{
  "n_layer": 25,
  "d_model": 384,
  "n_head": 3,
  "n_kv_head": 3,
  "head_dim": 128,
  "d_mlp": 768,
  "vocab_size": 8192,
  "activation": "geglu",
  "norm": "rmsnorm",
  "norm_place": "pre",
  "norm_eps": 1e-06,
  "positions": "rope",
  "rope_base": 1110.0,
  "rope_fraction": 1.0,
  "qk_norm": false,
  "attn_scale": 0.0884,
  "bias": "none",
  "tie_embeddings": true,
  "parallel_block": false,
  "init": "uniform",
  "init_std_qkv": 0.0181,
  "init_std_o": 0.0,
  "init_std_up": 0.0181,
  "init_std_down": 0.0,
  "optimizer": "muon_variant",
  "lr": 0.0014,
  "lr_mult_o": 2.0,
  "lr_mult_down": 2.0,
  "beta1": 0.9,
  "lr_head": 0.0057,
  "grad_clip": 1.0,
  "warmup_steps": 200,
  "schedule": "wsd",
  "decay_fraction": 0.828,
  "decay_shape": "pow",
  "final_lr_fraction": 0.0,
  "batch_tokens": 32768,
  "seq_len": 256,
  "doc_mask": true,
  "train_tokens": 360300000,
  "steps": 10996,
  "dataset": "wikipedia_en"
}
MLP neurons of a small language model. Each row is named by its layer, matrix (gate and up: input weights) and neuron, and shows model dimensions 128-255. Each number is 500 + 50 x the weight over its row's rms, rounded and kept within 0 to 999. Numbers have three digits each. A neuron's up and down rows have the sign that makes its largest values positive.
A block is one neuron, or neurons of one layer that tend to fire together. After each block is what it responds to, as a language model described it from the Wikipedia text at the highest values.

L14.gate62:451497516517459530539537470508464432542467433501466513478483550551460513613463541436580484449524498489525420437464566478471486431518533576440548496528522537471554399565401525429567509510549500515543433538569569513498455542486593604478433461439459498555514499512504431504467435555517449474437453538522469484489399486484524517446452407520442485518489586503574470533513491391504469464555
L14.up62:539529494442503521512502385470454503481489497519565480390480421365525434477567440397408512534553468468501499500559496382470480478469525560473481478515552495483549458525538548487486463403494545586486457482556433584497486458529472475370417486566471497506488509546498565620528564494567410518458443455495542533484443472431545501535485469501444485573539502469532510522532458535541436498562
L14.gate145:470490519522539508504491447446511557530452554587566500518540423507540557530577442431437451503508478472483369596512512473481523552416465489453549551519464507445535572529471457508517451423584607582500530562526584621472515521504558473480445468489463516516589601522553524473453457502571519517493440508470414519502481403422522421370530462493461544502502535543519429529488455572584530531496
L14.up145:514451521541534516469435473514448411497545543470472452445497535458459452521479478469508454521541509462437639486467516523565583491525462477500485557593564493531514470470489546576450482530549474458488494434490439516455476467541426492506522524540415463485525461443521483487424447439508483468520463528573479492453448504506483561502453518585543509449454543540522516478466454449445488504467
L14.gate159:590548388463479459539432591439541453577540516529410464554472509551439521502526481416503399492501479475508423486595510523513493414544534514555587419530445468504615477573473514486557536419514596528490509614531549469693443474506485481498457466502462536595472464508505546552462533546499499474564474521512488444483476467482544495474539567498535382527513523415598471487507506497375443471494
L14.up159:456483456460440466647375505403526526468514542526526507556504525487495458507462358399591387550492550472580519368461471519487484459542543497585486460529428436552530484456538482471489562519476481508478507487566481472534536620477519440454475472504469531473517415574484493529531541539555470531569523474520475459515543543452500509495544522463473464460533470583580512443456579524503460518478
L14.gate169:477531513553451436468462484472517504534511450570514510508499449587483518496562506568521535482633536533533481487514496464509555407393540488524543580405527482482555604487492556443479495608547501455487549591570515526542594478443570493561501431523468530570561485427498452475469484513596491515577531506487539434466510520508560486439450526544502594581493604491491423578461484451512501441444
L14.up169:561472456434449450519539502500470496525511425511484448489436556471478505475479496515521384502486483429538432467532520501575559571549628461550514487445466452466472557498407497551536425431481500572448473499450373538564464507420578519409424491512476459532460621519563506599454548479546465560440523460459594522556463438499532516411523527461495472502447522468481511486497472541499495525520
L14.gate386:498513399550423558423345493520500479525519501451354525431447531534519503471504510510508484392467485565537469591461528505528518393438506469492539475521555412480512571505508524471514582525518498489478450587505531512388477566454549552466454476490569458532470513489520547510450519495511443469520596428427591444518410431445500576471494569407539559487545536472571514519491494520542570519481
L14.up386:451538460419442513504524589573511519517479528477399495426466538539501527456514473426466489486499455521517464520508503599539374443527511469585504505498578546431541521506529645501418549492501543457599529538508514429538497476440556600610458431454420465577536524452586350513508465438522436506383413521543583505538450439437467445499481534525499471481477529513505571532547484355585620431518
L14.gate468:494430430556493452510499480559493477442523470479494553491513603493421471469541428453526503568403497480476530560542527555460623458520445544576462505490540513514468527520386488473489496533551514481542454559392514461496510538426590498459513453521489469484591526465461426431533596508440517476455488465456567434462547461519516548489473532487493452550436444503490516545478523565489489543489
L14.up468:509465533471459412443505489494518531412518488490491508440557541566554508578588484499482501467537477513547475461473483522479485581429474486529536433552480503571577567505483487453513519538438482449495480533424550472569442468466507490479504458440508516395468493577559566418550551612537459499399444477520504586556486452472460603484481594520560508444441452449525517488610463581489457500487
L14.gate481:500441545492559474445516524454469452461491464544513516534625467552581457550493488455458526481519471562468488481511578456510534604478380388450487450477459492533429458576506502554467470518482434477514450537555459441496553484471532481475428476485492499480459581470478485532513423466487523465557551443472535451518501463531551471418469630498397549425442495448601471492514518519561355529591
L14.up481:549504428561505491508559600584397552459454540546499590500549506485567518483563502473558479495508411533453471517547538421432549556482504508526440461418611486498476543507536515545469427543495547505479537486455499429448407588488466337500523559555562517569474433462532465547520453487560502519546543466523527568548491464457573540454423482517500517577460536542521571493483444490494488436563
L14.gate573:451507454407453539495385452453495489494502394526450591516502516512586600505461550529454457558489465437511530471484486455570504395532408570587584579514513546432478537410476582463491468523508556569572526449517464397513381507419498449523482543530437485532448503519433491570506460494544369458553435490502565485490559550457598534501432525438439461471483549510544436461511601456448531455547
L14.up573:446469481560477469392564467484571440515562533415474473489544498441510540492470465535554589473446507540435480495442401533476476383412513522527487503449498494556510557457432476525561560528527515452544562540555518522472535463485536461477513439539427481559528450402536554523454494451501410474562569476446534457565453523513533449634531513456503446438490481452452406436525532439519505542446
Geography and route listings. Tokens in place and road description text, such as highway junction lists, infobox fields, section heads and coordinates: "Highways", "Transportation", "east of".

L20.gate246:526493425444465523532339434502478474544489441527616536469504450480457408531446580529509493491509489414547522527468466496428585493554474569426489470518472542554525428597538445488490505412523591455539523465468536474474508504529526591449418500521574371437519521534584521437443481490547522476560512461484488432482468476450560503508568525549521590454412558497568506514521471468539547532561
L20.up246:541495506441428526510408443465537480559537538474469525487514615367470547608518506506546647433486432415507500520643454481528513532405507507448498527424563555552579408584513410530485525499528448493493481459444507569508516469523502534475467602453608463499552477472462519462408452538463482423481576520491524510489454576581485501487539628490527395450462402552520553438489473568572566400493
Table row end. Line breaks closing a row of a wiki-style pipe table, right after the final |, e.g. sports results, election polls, chart positions.

L22.gate54:497500486426506537504578448544567529527430440561515428470563474593532540529476530546591498514414615485540499529532486463605356522500518500524500573380542505485480490533422541535515475572470478519549474506527509509522576497634563484475431620475525439554468523537533546473557506501475409478415430476484482568444575506501581470505455539499451537478534585445523639598492544549482422428443
L22.up54:597436452507403543482588485484450458549697524475518489396459470572469511427532526437522432493560481478524480529473414395453381414457456470543480496414511485478552451541484537430506553628501611476567578551527467533572403410540518491503551582507504497491583547586559532507492403475450489510522475451524501500566448477413411469414494465433535449418497574436547413484563518441509445468512
L22.gate67:497514427566495518502481524536452631476549564519483528507581504522448531497515518504562495436437470496514459469514517402553462491506454504455533532506578505479475434525541499391432602465486518463551544555583511507615502459476523477560550435536493452437576596432508602455566505467463382561493511493426493461496508492504580470488551562394473450461659538428508519389484491528517500480475
L22.up67:584431407501463547508544629548446545513526541566451490499571585586561540496526500534545452551509456415461593431584409464549543544464569461508512518525447491594526623480433569405498594422569484562470531414576578540524466490441482538507444427568527487424558532537596480526575503523482401503434376469493487452489510480484567522443455494557596492481532557500518480548525520529521498527471
L22.gate69:520515502518408580508454497467561540539489550461483513412513479458445536515535462544472342543519527544525552474443509461493508472520511433542479404538426445538584555551559372532545431489445430489536538545513494510586486474514435410531526538505564451567538490427519494495564370472504498576468402500565571465428504518546570457517508515508602513478471459533455466524432554553571583555533
L22.up69:485458442550530539578526485445441432469441468546511456530587547534527495520498536544469414538516646496473562516439561485500491422485549509408563565494420544492389462575464481547507489474516514509442520443535406460609455428464533474476513473515456450432573453485472474542462470468408404523554482458542506482456561424468537409570435559463593461414471468430499412442478496585500496492503
L22.gate246:592490578487523531516477510451437533488535449426511464541578534455464495486550411533493430446466484435516470476493468496491480478558482502559394603560463468579588471501460624432519561498546533472516451579487530433523428475603519483527492456499527518439456451568401507531505494429497483500435492516613544499463497530459483457591471557476476498569496473494500449467590481535488490572508
L22.up246:477430537581415567566506491486591495498492477484492413455624499541472567559463444577456561496444539458398477572416509433534485515504452512493533628495459452535507487504393604521410522600510523576520427506478531559539461498449583519502494518561585544539406529487466515503454405439480446617474447580592512377496515424492558432604538468411535404482511535494491468515588478473575506556468
L22.gate386:507433451435512473598553489457485548535370530564540485568500450531522506461593580463495555414468518475499525599513574535550506490495457548550467519502424584472470547489464497533505342569513578447458549482552534505591500410479550488542467541537471449457398508481503597461451496583420485411503424437526582544579554517524427448500400473587507481446477522422440489546510361489581550499485
L22.up386:473528493435451498527504448549506462478498458504506404480534433473547556489545546528501474493496469524458561545498437511584599517406463565535436411490503546524586495503497612589540421575472448493509536576511497499540491423519481421533476478505477615507525497412484670499510485391537513583480435522491573514473473498507483461496426545494503523520449512440489504463570557615474491503519
L22.gate504:458497509403520504481391439600469533525574466503477544441508411533499537549509611571489486439521426471399483479470581423495508490551512481515474545580507539511498478506581478463517539558507410459441393541502469620508426452410545480381502455546473421395553571512426477529461475454491446468456416562499470505434488543500507518493546447442533456528480521479463549484514567499489530486442
L22.up504:480480566464553570518541469517543512490484472529501469563481504526508493500477496522570466484401503475521527540488430347480516402548508463495511442533571497502524598531549569471543501512443622586535623489479558577532493539530486526476512494424537576480534474478514482405510533520410551572504384481498477482486536579516510547526538422502513553518492622529497546504566472542457468477495
L22.gate669:527426427432506535533545498434478511381493547463527511452416520555540469513542447490605428644494453527577522518438585493609494471555492563506419480553508439514510509535417466555530547564481496547450528586506494499550504535521543522504458536477514600464585517437476529513500514500422509555505551454443478531531495522498558512490516537442521467396544480371580553521494540469491658530486
L22.up669:434516494499441428504524476432577484470581488494614461437406556586517503426524543448462552503486529506600481503518539473510471481452468610397560465476471471399531495553498470563536586522472407507456499418616423475457437484534501481475444434563449507526565487554482635452516473499482458528352515503540471510486439521442511457458545509429578432514567474454533615506472444483489544483526
L22.gate764:584426552535531510559496544482462528478513394570424525471510530484549455529498439526545580553471455422494397567578519456554511508515491489610493484506453448580469544572401555553502573496616514493569494496503476417425439426508501402510483542573523480436544521468503481489521415495504459473522512647478573520525514427482537459595509451558572445515588483459498477460487423502473474462588
L22.up764:599510509518521471511451485464495553546473450598485504457491497451569457458547472567470427503468529510471475513633464506585539494453468537533487436493466520529412566475460565531489526490498486529571476532444544489457510524510491532489477342465521507579480503476484606403532428490474458492509581598450551508543571390485539477520454490535498464544484520501490508497399476379523488488592
Romanized names, table labels. Mid-word pieces of romanized Chinese and Japanese names (Xiangxi, Fujinami, Beijing), plus field labels in tables and infoboxes before a colon or pipe (Venue, Weight, Density).

L22.gate0:516613521541466487486492372510538526422506492541437551558509444457506487451473548531519430436481487437426513531499531565487513456522515488456395457540551512437506452517506532598439467539423551431434493523460599518484413504567498501578463421525436464485488403534599587589543467460502450446377467524479566434480541485444430532464433481471463427515515558543502497526450481449517528590468
L22.up0:608558500537437473541541428506477541500468513519419556522538451472503436531535388450503412465499460373442523523558497561484529513494476492412324524587502424504414458504529413583438559512424495467495480455432607515513437493553584490551482458559514496561468469480575503567470533572450543531423474451396464486474497493421481485490440555541466458444483579479478520496493572556482494536489
L22.gate51:564516461443519580499539459508467480388569519561466526498528549482529542550520535509510475481541384416489450439427421495501559565484538532497481499467580448488451512581432479525460457411533597494498412570564486477499550477505559592450423495518528563548480582583552415625486438493562519482459459491500509484431525478468508514513538522463463540509518542506538527475433544546595457480491
L22.up51:473539494503496494448512414525451469552426473534489512511526474442578575597510484494520491499474479487578481455536441603505447565603468478539531559533477516441434469510473515550511466486461466484495459530469410522487484428483517527562418469513556490483613492545562551517467517547493487450434487451560459488452523559442514579455437546506575432510489455468625590538501502445475442555437
L22.gate165:460554531536459493526466406516531604403508567508586556483461469549470464568454516558528470509545456532496557447450566493449564475600536466508462483485581542561438555496523399500503578568474481515560469477504513420473530509494465483502516440534558512552517561542448447531543592452545484518516514486519446585581562586488574467524547572549440455614551518507521543435471414512511515536395
L22.up165:490557484524474446455418443396556484651608411505480498595553544487461526445498404577459518431477560575531440480501486513461458455495524493493484516441486571498488533491521428454586548617559586488526468474534507515519517444601484418488521461521485533501564569472503519492450465557536532468547598490543479482428531530597555495388462541494508518475515513507438540387490455480490511463452
L22.gate267:452456560512449591538568499453525537423534451459472480537496592433471524465551527489525496519547573579482404602542535540501420552482559552456481534510505599425474454486466515604468563454449498505562540541514520417410598444511469497494442565487453478501473506481440488614482587519420563496438464445479477585510598533547600564518536524421574540547400502486539456417570481492483480511488
L22.up267:525425557573468504430474452471461472511564508440477525489558533415523455441635516519479502494414553524381504523549602564498460560421550454618477544474552548494533509514540598564456518565633507487430553474527571485479500527544463480430474438495429628450547519531441510538566481485452477395421445475475469456590464573493510417580572461455546512510463510500556452552566418490490417468460
L22.gate307:489560448415574516473411452532568496589514475553549511520527535424414427501486597615464459483475510524528488367359506564467436457565389540492483417474493449459497488522526410492416566515533411523506557514431448381477483563511476436445461531391515425571448501481558506456543524443507502536523540495476527506532460499471499548556456461490435623497603488470561500514480471517479578503540
L22.up307:484514410437560499446509520479533526458563472525505441467510393456475497501441489539496393561424501564503493480342535561403473459570498556513596478450511458485502487509483539435494550465569424568486548540462593414457505512433433479500484510585491423574513485576583479579593598439566564584594546498605465516567474482500501531457434444471540477580552488426518559488515452488482542511466
L22.gate491:415480479486462438411499413481442503519418428441571540478493520480423439445538532535466523515574594453491449442541472520502512460513427566492450433556424493412488534518444486499481580545520538518466449494461541587437483456533495490520452493401490600430560468593501492483513567520488478517434476480525512466460532591559470477536476574448488590461476534505532489488527486493492512466527
L22.up491:460532476505505394432521519440492473493493494432548462543443538499562408442527456479462529482473488430438431514460470494506539545429480541492446500487483485497398529506427483513536561482484469492497514501408507575464492451461448497539493515415485523462510464524446567449500451541517484525419489509521461518464521507557421473488518539524533639445495529464567449521442541560533518498550
L22.gate514:584542466512529544494509494583440537556467631564572450497408572453522363534613497467489416472426546469478549541549507533586478554483482506504610504549435495522560491515518441495509473441608483462515503450470529603529514480434431564513565491570545573522528527489576536505409558446483446491541508523469583506508545496555517457455516504543378468451572488543530478476548440570458506552435
L22.up514:590476532465573525588510392546470461527483524490590473522524551572564474416531537451541518400507585473513444517429641495526551507446513559492472526443530477514494522489558478413457531534506446425556518464496493468536527439483466514502465561545494382540495583445405446422437497555604570494474523459432485477531510555504457535489477464523569430497522501525517527524522476489523542556534
L22.gate687:547459433504543470444461403557529496504507577553498509484464534470455494573566452546582459434552465463443470473536525617536542525471443539515475472532535553488528468480491527543487464460519551530507553519420525449479440448550505445445494345460504599500512488541547477422479557487438370533464522505557430500599499544460508579460435530433476577576496558575518487492458543465536586480503
L22.up687:543558433497537427432369508499476486458514560576520512515386555443446459611521575596627461481449488405458439478555529568483594328509551495503442527504494592471504522459530421536471508531494522452421516523450560501515462514535511443491484495474426494447454550535449530463528389502468444570465481586489452551533399437492456480443528534468429549544470473461563430502487461549611533557609
Predicate completion tokens. Fires on tokens that complete a verb or noun phrase before a preposition, like under(gone), changed, der(ived), degree, and on table line breaks after a pipe.

L22.gate11:472484459536582428529456458580420567604514531563504525458603453553498630543462545531466473519501514510543501575598526508431515465465501504535508518451444479394527472523437466578518514497522503603448497549456526506527521457512513447515469513527499513415592472551504481509562441504479571517449525535479464507440497492425452469558448465514535533542474480461453472545472583434503456487424
L22.up11:558466470417450495508422471470533482515443366512437450499566497561417507500510556482560518451462498419519543467531517432437478497473577582497434533622534436543509566500481509519499535410517509451611439507479615454484677513467505565507438515474577579471529444441466479509503459476483506596577574505448520561518472543503527423425426480492473442535491514495490536494511586475442543464503
L22.gate366:584523473514531480605440462446520510466535422513607454515544474480512469522550451446554451542524494563583481461522436450579545502595429423582447452483493460491591484586453438545510458451494572414509482551524428474478490527552383457545496439470526484440545488514523515533543535539517511347466497551493445486514432496584583496509521550524518581463430396472376506507524561546592509480500
L22.up366:458450446513421385571500492516492519529473436465520515515549499527521451515537405519456577559588482466524542478532460489487514478524517489559430484570541441460414508539498406457492509474483577531434503553526444403458506567582482503532439513422539506516569436539428511526483399648421451427452397430569472479473483538481516481526530570408521568462469412551443437486510539437507573491543
L22.gate390:473509560468563486515611452427593508563559510548706547494489483552479587399553446563533546498455428527512487429523529501466561459535481448442484553469441530425459450508487441553518430532415599462499465477519553491492562576456510562483535464519516529479458548548445481539571432538440584562528533559568408500511550467529498507449538534409472522534533501459483473540494496555491572604434
L22.up390:599606455473538467535580574528476495573549577570589486470512463493469576532519416546545501464565481513527479426448463449470537556499551474465513485482367469526544442501499486406498539574538569513498485515479600507412527484498530519471496473453455516502547531492543481522520441473454536563509448519492410516614618482488564482466509504439509527510485461589455543534405548443479509574508
L22.gate488:497446536456618553525540393469444525412575466487424597521555526558486555444557447525462468437451541466604459534507424468448517496484475606552441540542494498475510492447558488560485588467514408498478553494511472510454561487489488423557569570568431557467555547458649491521560491542479525484531477486463545513538397523539442452500518525527477537535508448519364498423501516503388538538513
L22.up488:517482492489532466495481484482526460594471480551485510462571414499604518491596472495607544387594417491398443537523508506536502493529589477494450440465517411439518553518409507470481470427457414542555507401478408501498467526521428459440452536506445494482529577515488573441547469612580555507623464479464457525449461483632505527435634531514399457544466499510502521470561490474519499504583
L22.gate581:534413577589459459580435478517511477477560424523522584504487547553512504444454470457404467501556477433528448466497403508495550472500460558534465436525573503565547502473544495451481572579514431539462455499481510508488485532589498509565467531518482549522591440511447453471572461460573518518495492558440524510448518540468575555494466499501531497464520435530504457485597523475522441568498
L22.up581:531489468405549473419479493464548437554506478482450476483563378472500522535507455495494437455465488520493399435485514435474529556567524566466489500488481472472540504579462540511561590545495571521450599516387501486493492522552472515462487406519526543527514630528491553551455566486563572484473606454528421517377410543526548433537606472503514477416518465472473420498556521479454517550538
L22.gate622:466523409456486592495458536538496547529454476525478529517572429473459531498452546533507526552443536604566516508493523462474465430595370445446554589571517512499522470541549470471489567533555496513516528518527432490537408524589425501408543499499484482508494536527514515466509465511592543615608525511510491512523518436531407520507525582405508548474546514492511554468550433489525489530465
L22.up622:484562509481465426514486522414544489455423499586499588473578452541546537512494516588424589571438468497579431510513545444646456377549489553481430518553391481507557414417537589453485431486463561393484480626539495551525551439424433542452511577404578553440479532421535549498558464496587525482509474504461497541512470442462536537502525591537443485534582518432499578493509524491496560469641
L22.gate714:504633452522519473470483592493587496531478523541548595489512419554527545482630426540541436591371527439535477434499483478425448460542537515522485546541467400494524466574459472495507429465496450478437429535509543564454430539431498591444475508510479446478558443469514438476495502549568527458475435529459421467468559587587415494488531555419503577470414484517458417514520602479496523473482
L22.up714:454444426524560564546486495410568501571467451433553525439505441598559474456559442414532561531523483516519502518448517436371489439526538393525426605499570539540492554507540518515520506505534476468480476515519559582548412613559545501461502530493495508460472494469453501476589529465498506451466532544510468524499529539630480578526623600499516475489502472437503587503463587476496538514512
L22.gate763:473552577475503559451582482482503488483499424438467546543496429519500596542577420468565562492418524465472525493464603485557560449552448456547490535554477404526470446538532510576553587486464470552484385525486427554430409484541541482489392475576522570482617476504624490594567410511578540466488488483498499517457453506533509454512570512546500475496483525504572545458455635440418573600553
L22.up763:457544515582583574495489565498548405542514526530515514436479435547519576527526546506577498550474571571564432361535524575417535484468455469542561520543560460565524529479546493521494509420467423490509511508425514559452559590504531574532526491517509496488400521472444473581521550439506476442450438528435529520458515491499552359484557561543560553484610537436587517519541509434531504613505
Opening marks before titles. Opening quotation marks just before a song, episode or book title, often in tracklist or episode tables ("I Want to Know"); also opening parentheses, hyphens and al- starting names.

L14.gate6:580460537540537517463530528514538571452459545517493480459432532561428514460421522530516544472486468487542418570552521533543581547483379417499506479436423553548438450543462451462517585410579457527597623433544608495435437576586503485488462525588450502510504585550513489509530490551531488467487464480411483526515531457534508508490498456534566501515530445453544424556499541505522590439461
L14.up6:454506537465503425458573413462588445444481553559551496486455498578444441553545407529378554555580425468494484454578513497532572584487478430442504422444395544511441410537412456456538626493608491613524508467515591565444452489572507460444551512512533454553539574504567527499488585495516504468508409482431487457478493469483522449463536555565485514523489462503577360587466627530489505503485
L14.gate107:451419476481417569482531508570567502510426497507530488492527412433426518422460515549481486469500499545443403429545581510455458485449504531582507499647483478460513439531496495485457508444552551390514503493516557502551502533522457475406394534507486551494598547450525558447498565432500540457513487577469471600501611511569462612506557482452527457393513574416370555462561499539560555515451
L14.up107:538363481469459418470512617488435494473527432450538472525544505482503427513416401540501517568438514460416459462513479490459459573476499592491454426509459585500537558451434472568435437532483469608446486475530516496495517506490532568509464529553518486402572484584497428543409507459568446489450467425464403513410517513496486551486476541449587459493491457391491555504517583440506506616402
L14.gate147:563528478436415540468461509405489485506522474525476526451441483572459524514418461460607531553565460554449619515529579543531601453457481508502433587417468530516511596483530479564466472491523405454474501476533460470416543383485553509493596527509525489538452409462531566445457386426482545519551535563441532490509529441504463528471452562359531505544518443534520546467531564430615508493527
L14.up147:524483507515590549517441542546390481502523452527563515490472580487594496484589378464521484382549487498564528486478478570498499534578502520525527425467517505428521503637501480558519529461491493530556468367509520570514441555506484544406463491396467449457521424487483462455481521576586517525581467474496449378550530518466467529487444487415502565527553438431477456441473460501555473364509
L14.gate350:522518509492477457425526470588498486442549477543486560506458399559558562609514519486546501471518494454411557479528556519501500479512517458529520510494516543478484475592457484486440513511640493526468456502454508499429512564492548490473537514461589482520422494609526486471536495470619604486451554571449461503511542499429515404536542452472369492480527425483482498518523567517499495591560
L14.up350:544532533511538554464457485536460471507481539442622517487480478407517431533393433547525446527460561564432562426518524512545420604514424575474541549455434558571441501520552443461399464504496460374566515536531484501552542460592464451445494448558566452552516498518484502547504510541472592470487515489469471470518532538529431485523495491560578549529445499507452494430536539524514443501459
L14.gate641:519441472580494537555444544437524500535490483486473466499445547456531506513480418443480530532553521516536586554555542495514503460539534471585658521476462537473429493494438439548560567537551507477531489487522564462514450519522528545516459460490482556513561470511496548482541489441476553460473430451422601526518582510441609600537556527390516504403531467471485494561442478524556490396505
L14.up641:564572504545456586473570581523499420556518456551492435473567567498445466492511539521535535572507483472459534550532573485454504485474560517542611513459409478569480527430522567504414518501485464497552606612558489434525514542479547556476461511478478438518501534485511590449515507478598532470466515524529479515452540493533607433610458459488480587512607513562519486406481495440538468440540
L14.gate655:471516514574510526500418493465509514479506463542458524480476434472493433470579492463442422468595515504504535595472566472531516505522494521545510484446445544447496494534467553425463512516420492571440532406440438552491479504530527437452510584481434491484451471436572550543465360483647411422471437507460466593531483533558455475598489444458454620494402578486515489564542416475471487427588
L14.up655:579512545528495471537559512470499479503537540464497542552555506530448409585485474539506501518487577505377529603437439522514470441444526498421458478490554531521520556578462462557405500427545561592567509504646477480521380540497368566497478504530526426485521436547442478556361578457453409553554525533544436463485498566558478485445450476495523459574536511581459463471533492497492534433439
L14.gate730:476505503448477531454498497472571490471513447541524591460548503504540533543492501490516563502512554470397519565519536471403446509438415467471576450520440484556529538510516528535455578547526520470504555532524536504566511469390543531468523486387478504563572525596486445414425466576479467579574554462410492451596480540545441579505429482492485449587566487546432449541423424441539517459523
L14.up730:531482507428455464525477496481399461506506481509482543512475498494505623489478568408455434446492514456580541520484541596510601594479426486502520527490457478487530488594519636482472533471457488452481505589558455431567516455470526481423455519514502476518566499474495450602523514442482473441603544442520486490551487404547499497478574472406490556526582452538311447484428509550501422399531
L14.gate757:481450532600565487492517497500420522497473412537571492479422515622478611448500543505555514513517412533464520435565462503490548463505433504504483493517475471569500455530474489480507521480532524528561585546459516458430413502430436618443523450522487465514510504478565509522475440519526491488390572526405515434518496546530496470499468529439421563527479394546454497491589479494537426408546
L14.up757:536505459567461541491544500471529523530480444548494494561526421496536622498503459492562527479520536539565517549508498551498499513459529431445449569535500446551450449486425539521512495441484451407537531546585556465541443614500532401486451568452342474503433543539521455487462517504527468553506507469500567552581459514496544484502432447488475466425541529611601543529452495473512551423503
Line break closing header rows. Newline tokens ending a line, mostly right after the final pipe of a markdown table header row (| Year | Title | Role |), also after section headings, sentences, and list-introducing colons.

L20.gate612:432533530455514502414389507547454553478484574466550556476458457453431554479489453468485466405404514402553585550560556462534456453489556453419531429510453396507436436588450457464420498517460478536415517504523488514528457395467618497486452464495436527613512473540431582472527543477579479461553522527553497495459543533578628413468581494519457504561515487444481573482502566450495512580483
L20.up612:681505503533491439495467499512508445425530502520519497510467386435452540395441565432552435408498423575544552452443527526497469455498515530473527602479464455479446599526467503473459533606473499545496487557569400530548516517477582535552384525526477559524460469493587549472481504446503547442497573527442530534467401436564496499451541538545438512567436459521491501458425460500474513539427
Geographic location descriptors. Compass-direction and place-description words in geography articles, such as eastern, Northwest, SW, east of, and commune, reservoir.